Weights of a small transformer language model: 7 heads of 64.
MLP neurons of a small language model. Each row is named by its layer, matrix (gate and up: input weights) and neuron, and shows model dimensions 0-95. Each number is 128 + 24 x the weight over its row's rms, rounded and kept within 0 to 255. Numbers have three digits each. A neuron's up and down rows have the sign that makes its largest values positive.
A block is one neuron, or neurons of one layer that tend to fire together. After each block is what it responds to, as a language model described it from the Wikipedia text at the highest values.

L3.gate897:116111140067091158127145176140142163163142093130169150070149082146108100124119149098082132119120145128113151115138142103123071130108124076093169074130149138132181120104111138139103115120151160142116106133151096118131151139150117102097150076093144138123166140177111168171138120124108134091
L3.up897:129137156115180090114130129142089124134115134134163138105115099145116108149132124102131109116174146132175131092125132136150139110093104123102129116158107114147136111141123142076089118134145115131136162125097128132176146137109128166154134153125098128105145117169083136158140114138107159141
L3.gate984:175134101120142130084127154109190108132145066112097148108176119110137113139162134113156128119092129143154105181142145075142105095088158134085157145154150147184133117131148145156108070163119139113144129113148158124125144122139148106095145100113138147158157148122126126145124109146123104142
L3.up984:137150096141119103088134144133170111096135095101108117120125119109179104089125120072138147142112100131174115148154118136112098116085130119105153142125152148150124169137146114114106139148134126144162127140179182130175184127137127134150163136142157102163155116107109136133114137131125064123
L3.gate1119:139122148121124110112124115171170110131127101098138139148120085161072115129110139158100150169131120105054129169148141132179116162118117128099123132104154115122137133098102110114180181140162147076159135122133128109158147161119116129157136116124120124121133106151144104105143165133128130121
L3.up1119:141138122122134117063109116146139168133137085077170155083090096137131117089139102093079120144125119118159126138166085085162163167119181108122083157158132146147204116156157151187108135129153140133170162111155115138105120117154168110119113117139165108119100119149136126092117128137114162101
L3.gate1407:119097136157082142071131079139114127150160137118141132166119129145106109174150095151136118135158151126143153171104117131178139121126117155083117131081149163136145129128177147136103121135136133151170084116133091134086128142115160138158111154143153111094133112094157145095114074149097123137
L3.up1407:131129106147108122117151108147130091139133066160122143180178130137133141132117139115158145130090113099169112100089131104122097107120100121114112105133108160141100164110151111129091119161110143136144122101149145114109174131156131097116122129125124152185151184134118106158098095105161072141
Description: Adverb and adverb endings. The -ly suffix that completes an adverb (clos|ely, strong|ly, occas|ionally), plus whole adverbs such as also, later, only, again.

L6.gate3:113125134091154093168090114147129109143108123128158148084140111143092136144137094127148072117138093115130190086118136081173124144159089094129143097155123153107145099118156158113168106104119143134121145127111120123145107139116139171120136140161080107123118126168136100136135117117107158159
L6.up3:146105143126175111108079121130143129134110120172159095093163108118080152129114157125098078178150087149157155067139145102127102169140139126116140111141103131086184156148112158101136116118154075126080123169128153138115117192111082144146115145131136123140162160146107139150119127146100108099
L6.gate7:130128150160123134094132127143126143127100106129133120100149137159145132131157162140133110151108105104163159114109119134120163123156122121168179112149148120127144078117140103111115151129137138156119122149149183132098129156127153140136143133154088095083128114129059143122083161133142167107
L6.up7:172120178147161159110104113129170162111115118121074137087106125112136141179149119136127145139138130108112121090177114096108137116146136142133140117119144103129124130144110157128093110119133137128063096105096181149163175083142151122089142185103156173137170153126119152105127100167117117137
L6.gate220:123146139129140118110127096114141101126131084097128137131142118097106095136157119134123105061124075118109183132111121089123098174135137141144102101151101132100139143131147159174131121154140120114151146093189152132096129140143141106091132144114114121101141162130122102159128082135147110108
L6.up220:103146126113111100106088128163157118164169127106132115137122101108149154159144115113083126095111143084120095138153131121126106137144086125146119136113111145086123107100103125125121181096125121105128093158098112132131146165131155145114145130080131090137108105154087134171161096152138100181
L6.gate307:107102094119112098134125122121154137160134160116158175127133106166139125154143109140135135100111099175127134143142133181107129169079121110078143109136137085138200120107129113116128129118150120143133149155138142147129148121113145096169093171131130139158172096157101090100141120134161133144
L6.up307:115159122114114147131110149115168100130118151136122109071107103130117076084109116150139064117133117134130144150137129113166096141134140141119100154108123102103116100132143103085146136115152193151115105107092144126088126129115144084137129120079124093114109145142116124124108149145106082122
L6.gate442:149095122109150115115110130123155142139099101158121138133155153135128139159100127138129102130173103130150144101136089104096166143110178112144143093151151119106137117119163133165126133132109140151116112121109177130091123102099129159140155138080128123156106118122134129100154094174143116116
L6.up442:102126084186110119113099103081171130170109191101123114123120110135150147149143149150130054132141147095105090101151131123131127109100140124137128145154134103112143190163122128153131143180138133126128111119128105117111162119172127123182101137157091105143088144155125189094103117161135145111
L6.gate575:109104149096089128103153134132138162136144120104136121097111091137154137137053159187108126115099133130094145123107130128140096169098137137161174139120104106133117099135167144154166148166173149167138121101093172129145148117116122134147114134122161125150152174134099114130144122107131117145
L6.up575:129143152145155123107091100148115107136126121084133106120120109155160129157150130156170107110170166146157100123118124162085144080150149095126134091069103088164128123117131152114115157123130168135118115133133134139116146161138112059149127169132147145146164105129109101116121139140108112133
L6.gate586:135143091125162074121131110112101123149157117142085154151140117136117128117149153106142111116148119103145156155105108138104148155137124087132106122133092070120180117105141090153134107144157142134108157104117111098171119133154126136142124141103128145140125102122137189178172117153110136124
L6.up586:112145132154167150173130138135146128121137134162135126073107088083129104121156124156129155159078133081098126141121167134112139146082133102147148120148086072133108145115125114152127160126152147130107081093153117116143106166137165141084129115128153103136116091119112148115135134130113143125
L6.gate770:172098175111159137148122151158190123127136146102136095156112122130137123187145124142127152128112132131118155179130141126132112172087158111117135119120156124145179118103124103154135122126164142147112154149152145119144094152154155141102086140136141113134134151150117135121127154125133154116
L6.up770:117137162116143117146157130159135097115158124125144105159123091140134080101121131138095107135138125156152154144113131121060130151126122134076145098159106103152161106144137111132131131125134115133101135115134135116108139131108169117111117151140170107129129159160076126154105124111103156128
L6.gate785:116122137122116099136172135128109135138156116150120135175177125141118144128136143147095102157135115107140137136107122170125137129148125152127152118128110149146109168151151118119149138122115116085106140175156129137083138143152096127161116128152107155112179130121133123094119106106128116107
L6.up785:098153107108120146136153094092125123113152112114138099124112161137118151149126099119143122110124097123136148155118098112117148112146168076127115117138151086100161129101079105162152123133139146128121154132130141164123139123149143119128095154124114138124106078101143147161181116139147142112
L6.gate805:111128122107131187124131118136146098107132109122134145129100117138112136130171137132075108086102123107117135163156120147143139164167142117171118134143144100148167136117163154092134124133113173124166132143134195172144082170127153160137132141148127131145137128106122185133163119120132111094
L6.up805:167117142114148115105117112109111131116140077153094099101172123118170144130119157132148133133117130149111124162100112142160102125116115164107146160087080133110103128144159109070143132114132152122141168156109104139112133125122095089112137097081157166126125142188089111129147129136141117157
L6.gate990:101141107121142148087105119153149136148114133132172142108123119140129127140117106133123158133096059064142175155089123122109134159144136137147140093176118082156141109122159095151114134141103151141065121149090108163109103127137114113158156125149085114090162107155100109127127116107117095096
L6.up990:166140117134138112136084106124138144119087101079123142102129118126124135119127108147205124114133122128150161166069109128074140163125123127141145106154091094145117083140128160109108100137116131141148139137148108166134124118087158111106132152103111112119171107127113131147135078122172132135
L6.gate1172:122132128116148153093090118114162127136124119144140138132157122111128175133125152136129101164146170116172078152121136105111127138105144078130144132079115129160123126125190131132129099115124158143134133122103144117139117180142147144140102114161104174150128129111154133120134116114129146094
L6.up1172:143129147118115170126153127136098118120135123148118102129131116132177117126121108110117148087109119078126180093108114115153128126193111111127135137096140127124107158098161125101165101133114135159115142150118116158165115144118136111128139121148107115133102120120182116121129084145115144129
L6.gate1394:128175119097070125115074119134151116117136175120116161124107063128146127113152148136158128102142087134178168131131137114128102122103135158093148097105116153112139107125140118154142125133107149161074149119138148135094107119135151146117132132149151134106131101140123184119126110124097111125
L6.up1394:146162114110094142121110169102135154104139141163109162149125154130115131118083110139145158133103099117148098138169112131084152135081100174123107172120131164134123109112126132146089116156091115104131119099123144154109149134140142134129166082125106097131095113150114167115112112139143121125
L6.gate1395:136133113093185097112126142113198147150133103147091133103114118155159120099134153142150125099163125113162143105143105144133134187113121134109120117125100102139148113133096153111124134144160125162106115115104151163183144123103135145083107163098114115120159157109122093085107090128142124112
L6.up1395:070062154150139118104117084106138135143121150120108172082145133125096155117117103178138116107148157139152129062123140127186084126113136112184105143154135139109157134093090105126114139123177159175117137155137113065111143132130126126115148156166119103098157110094165112120165112118141140111
L6.gate1607:200147145096107141121111098162154149131159115126138170101125145138125142182131146097150138100103158113169141119120131148115147087117113149120116098118139140095162139132132096133149161141135196132143159099126152165159112105109142115094105163164138105122119091131126156125170140152162145152
L6.up1607:122190148097161135110137126150139106130084126091152087133118145144113161102119151120145106126151128107152183152101122119121119139182129130126116156168135092121103134120184145141118127101123152138099187124157107136113189118116063110154106136126133109091112118155131178110151097126103144116
L6.gate1645:141108176162198139097164176146154167101161135107171114126145126113139122142174162112142135108107119123127123173097101184112135098137187135121147145168145112118118096161149136110141093119158165113164130125146111155146166145103125152125161114090148152163162125175131137098155127133112162160
L6.up1645:150154110096149085137099139088130116131149116100177157161138106109123150111142174119103132137165069122125128160148171103161114134118107128136095141143094108087137150116172121144106115137106117136152077174104083164144144141126145135093153157141118159114133158125108095132124121115102132096
Description: Predicative "as" after labeling verbs. Mostly "as" after verbs of regarding, describing or naming (regarded as, labeled as, seen as, credited as), plus words right after "was" such as named, made, too.

L6.gate103:133099095122171134135116093126152136110105088148163155149118175111113133125105118148133104122119133145110118127133138154155169120114132121113117117105171106148103114107128156109117096167108096170183149138134121136138133169163136141122085149110104127100131138115134105131149103101123153168
L6.up103:175141169140095119144087112145109116105071087120115087170191124137119129129120134137126140134136128147144115161139112108128147139185175135149119121128099129151167139125117104117134133118123142116130113098116140154127130096123165178137158173102102167129136101128110151162138163154143095131
L6.gate117:107130117106132119106112173111122126110168117160135154149144120132114137139129125130160093130138091125144127084159132097164126133113129105156110131146152125159129107116159110131159084116140125187121139138132181153133115101151119130137145159099131089154129079143142128144138097152118125082
L6.up117:174126156104153095111133160104122081099169134161148103134128115118147135109085163076121137121124102084093168137143139127134130194118085115155121128125129113089110101144118146150122166124134139171169109100168163073103102075134195120088155153128160115149121142156174114100171125134153170131
L6.gate228:131139127099171122141139096144086168100124119097155111139143131128133087139151098140119158172128137125124157127122131146102129097160144145116090113159105135126126141095161145123107110148132103165166158110176117121099158134113125149121123146157100094136124068166108120154128126070165123094
L6.up228:063143134084124080158144161102122177119096151087125088157122131129104133137145077146156114122192128138130114127137141136127170123098134113158126141116142102135131088147128120148153110147090109145144105127142141131157126173108128114122105113144113131143120148092084131112090109107163080126
L6.gate251:124119099087118147162101116093131128109086121132150087153164178137145137155082137120178144127084137133107113112173102145098105126139162132123113110145145112134137140113115157098088127129103140179135141150114108151117126115152101115174085141139097129116128125154118128113074114141163176159
L6.up251:135094164139131125099118159124131133129113095110119126139131102118115150142156167129167097099113118135106115152121119164130155112171100130146140138128096117126155147107113120145165141097137136119113105129122096147121127106119133169146138173140144183122121156121154121132091103108143121140
L6.gate321:099132165098105145115123079132129118135128098131169111131164105113138180151123113138141098128104118144098158112173166118144109143099110111137122129092181102115131103134113143120135154138161109132125117154102147101142148140136092128130094123096147117124124125161132113116101130088124168105
L6.up321:164139162111114095105123175128142136110144101149152127149075093148129096141129111122147143124121134121110159151151139089160113135156119114144108127115145164108123142148150082156085134115140127165127115109145161146112101109091132153103115155108139115127129137122137094159113122178168118134
L6.gate377:135109163119137144114096143091162157134098132132110105110134140121096181144119121114132107145076121138159126152096109137111124153136137123115089164146116122078150134098134189092111088153121145133127176152109151110126073134164141119120135143141128152169159080132113127142105127164151103146
L6.up377:143153101126137094133146093109115080122118129144149173148088135091121165128148114138165118117110096139121121089152175123154126115169132149125080174163118122135097147136103134116101118119099135162115091123139130134133091105109156155078149138137114087129084122050084159082110111172155092119
L6.gate588:139110107103124126146112118117160175102139139108097107146132106101136094148147118156154109143116137127094166134175106077152140125137144137141097065112112126155155185103121133142128147137075129118118142115104108114137112109129084124123130145132123176062160110135144154150108119114123163139
L6.up588:100147129112080148154160116142132115127133149127097174121139103146128088144127140126158132104152111149118146144139092137121117098188134125121121076118130117126123129159120114149158148074106113142112140156098087100110122100105088152172123134109179137075143101137135128113144161147116167113
L6.gate629:119130129079140089104130109165176115167162153124116131106139125106146108102106108110142135098098129104140112155143118160155108095099138095131118119118101152156185151128123139081139176125105125115161144134129130082140112108116131112111129156177163160146134133162161132120126159106118153125
L6.up629:129167136123126148139088127149137129124170108125139121151104096089114129121132143126136121151131152114129116118131122121135155128121111109139143140190167108133168111135122102129116122139132142148133122141134160086060138114149129155082157121106170122094119171146146143131147151155137151155
L6.gate636:169167137133120149140146083075138164147128128155104109152159149086109151176114110114129089110131147140092082125143115115147148152118109144171119145098141125164164138120140107112148145181130124122154107136078115163087172127139080135129085146124121165116095115166123121108103105178103150138
L6.up636:134119123123126075133107128159106146114110104108150153089087153140104119116141128119152132080156111124152119131124142165084115095137154127120147097126138144139079133146120144093141128100128175159146096108138138130117099119100166177140172078116125088131115115104139108135197153144193139122
L6.gate740:089128155138133107130127136107141141113119165115112120166121142181129162113117134141129142174145123130154138117139104119115112122154154158128121136147084137141119096105136142097106142132053164187097111149158117108143143079159136137123129161148121158137111119121116110121119097168204108146
L6.up740:122126089103174101137127137125107105082103132123108128163155090127114123131137126155111131115122110110107087126141122096110142158155142112149126130141106109140105148090121131144132117098103145107157146154134081134111122132107113130138165135102129173152140103131158152091111135135117122153
L6.gate1119:140175119122105175091152106103130149122133175116101143140114107155121138149109123141111123124109130170117140149120126118082128108115144100080112145119126121164144182166106096120095110106138098167125121154118137111158129071156127143119143139125115124141116107167116152159120132146122113117
L6.up1119:110089110120169078144114084128163108112144107105122138129167136129136113116114152090176157190113157107149169133122101153149169153173119138168117151131144122184115097111132155089117124107102124148107128117128125149105109126124155148117125087109127105073138112108114093117108185097151141142
L6.gate1153:167159168112165145094126130117168148126114126133120101117089137149163133149112117156160104164106080108167163148088124137107171119151142128108093112121155106125137135111150127102170137138156183144081162154124153119151128114113136153112102136123090108134126091122150123112127124106120101110
L6.up1153:099147126154115102107092083094143121132143154144138129097139149128136150158132143108174134111079126156112096101150145125112182117110122113128127155122135154091115137105118165143131122109130105102156122136151147158171107128141144137140123148147107131154163140163112084074124099168140144147
L6.gate1196:165114161114172185097148092093135149108135118139153129130129113155124117117117101070107128127118158164137083131139102107133122141146136108164106125119079120142117140093093147102155089133066079147114173108110082156149142133114149151129125154107108136121171103149129102116130130140145106161
L6.up1196:115110131157141158097124167142102069159087137137146145173118140109159164130146158088125114153121083160143129127131136147167108140168117107146099134138097121106084159105142127120146086113097189085093077200144154103154123105139146124112144118126108141115123127103111113092142106130140112116
L6.gate1286:157116132133117142163157128114113135146148182144118137117150105104123075131110130142163146139104155155120106113149139111160144137085115144146152107114158094146164111141160100094114106129126129169148106117131122161110174141101113119144113178142119149136117167131111105184134201116112108169
L6.up1286:119109100154121158145115130155102107159138141134117107120180123076104100063140121058114132130125136165121092077174093132137092152153113126115158134104154105135129121118118089193149156111118129134167130114168112156101160103102134110091081144136142127156106146121126125150129156144144131102
L6.gate1422:151128117079186082111153132150160125116164125133128137155136152122125134105118128090153146181106120151113095121106115135155136151120108114091091133161130126122137128096115131097123083084088148137165110105124116110112063112149123107119122116117181132096126189154125131154156118136133173130
L6.up1422:105109180083099155106144119131115115144128140190130116109117085095131126106110148098158110132114127135166111134110129105126123136118097120112157132135127142173114112106117147119118098136085166136151109140133161131096108118131076151129093141107136116143129160109116121145120148126131109134
L6.gate1578:143112114157118140087106154105138146164102090116125137092104122115126133127118104105126132132076113138124104130156118141117173151164140095159115144120145125166159126173119151085086159104144099174126148145147141170105149136139100124140123083138115096088142125134163110139149107140181104128
L6.up1578:110093111105117097136121111100140135131105136141160152122147091095101158173139091088103132133147118116128123137126129113138123139134170104152143162117103112121103134142120099136122133125130131136106159121171149173103072083136135114116104182109123127155100117136097118151088116153146148137
Description: Digits in dates and numbers. Digits inside numbers, strongest on the last digit of birth or death years in biographies (188'3', 196'1'), also table cell figures and spaces before dates.

L2.gate116:138156171123173140161124106143143113159146123128090145106150104142170153121099091100107140125152109102102113088157127152129103129141133118105123150092126139087121152139136141138129133099109114101166137172165130154162123117119123117135160089076119110153114130119087195126140125102081144107
L2.up116:081139140115099141156107157132143132162113123156137160149143112124125110143146120130129141141134160099130145117100142154103114113129121094127127116136129127125137097132132167127152100087125117073131122169119143168172162163130086142117095115082114149152074131156091169194174138132112108149
Description: Final digits of years. Last digit of a year or the dash/paren after a date, mostly in biography lead dates (192|0, 1883 –); sometimes final pieces of split words (sl|ates, Sh|ield).

L3.gate276:114157099130131127134127103124156145121119125095149116103161162131120127146173159146153106094119156137090154155133133120136121081133154064111114129146133185127100117141120178115118137114154190128142102143105168102156105150119123179099158154093136130116107138130143128125107152119132118156
L3.up276:102118110089068132129142132117127137134111128143117093155154122145151118068115116124158134128123184124126140150107145093139114126116108148128134144133141148096125100169102145133101109149146129145159172146138124104107143090129066125114163129089140123113132095155127144159128145155134155110
L3.gate351:104113097143163105081130153125178104145132149114116108120159112168146129100096126110160167109130117146090141103115166118114090128141104076134100122123115140151118141099128116146090154146106104126153075143089114148101143133158107109128141138116156123141136126120122161176184127158168143116
L3.up351:144123117140145175098149164117125151100140132110089120064144115146124129106135112080130153161144110107103144112110122134139156098171161096134116146125162116147147164108138137124163109145162129079135113100099138099095143135131083154162157124126125117114129087114115120139121111156116099145
L3.gate1031:173107131169121128111118105127135178100104150159152099122151134106117161131090124126153150132120117130134111163071125086182091124150112131171118139108136121082117110139127138079067088094118126143157117121130119111123098135139111093121153140102088106116151159146164127093095116140127141122
L3.up1031:128137144136136138107159128175095106137106126151109119158148090135085120163092112140193123143101115112072152154066113144175157162154076172105167124149145142119093087157089143138124144096140178143093114161104118107133133143150126136108136094141105150137145123118104159148096147149114157097
L3.gate1449:136156158177081181104142164119151170169167151134145135161153111123124125128118172162149148139129157182149162150146144144159125106092111114132129152083142166087143110098119137125136113104147142119146142110154128123188134106106111087139091132136130131126129128177140161143103101125112134167
L3.up1449:135144101136107188145139110091118154130147134149118102153146147116129077123132150100149142163141129158121195094131123133164149151110128137096133167102124177122125129134120124123146129144138143110137098161100148153169102131098057123137135107128114123131146117142162134150111125083140076176
Description: Ordinal number suffixes. Ordinal suffixes th, st, nd, rd after digits, mostly in military unit and century names (55th Brigade, 19th century), plus scattered word-final pieces and digits.

L2.gate1389:138118179107107109148133173138174138131072149110117103093132129108122161097113156100106108095199088120120149109122088072073101148115160115176115084111134128115140106140097101108145114125131133129118104105121119130095164162145152091095106105123150136134096138157142123133154139110130091096
L2.up1389:150123140148095088173097106148109152124139110153183134123107103139105128122112134115137114126118109141138086133171087088127129119144138143084140160116121153151142094120109155132129159160114112119129163088121164162103115128109151143178126153160136172113130132140112118164095111178169117143
Description: Linking verbs and intensifiers. Copulas and linking verbs before a predicate, such as became, be, is, been, also, and the intensifier highly, as in highly selective; occasionally ordinal "th" in race results.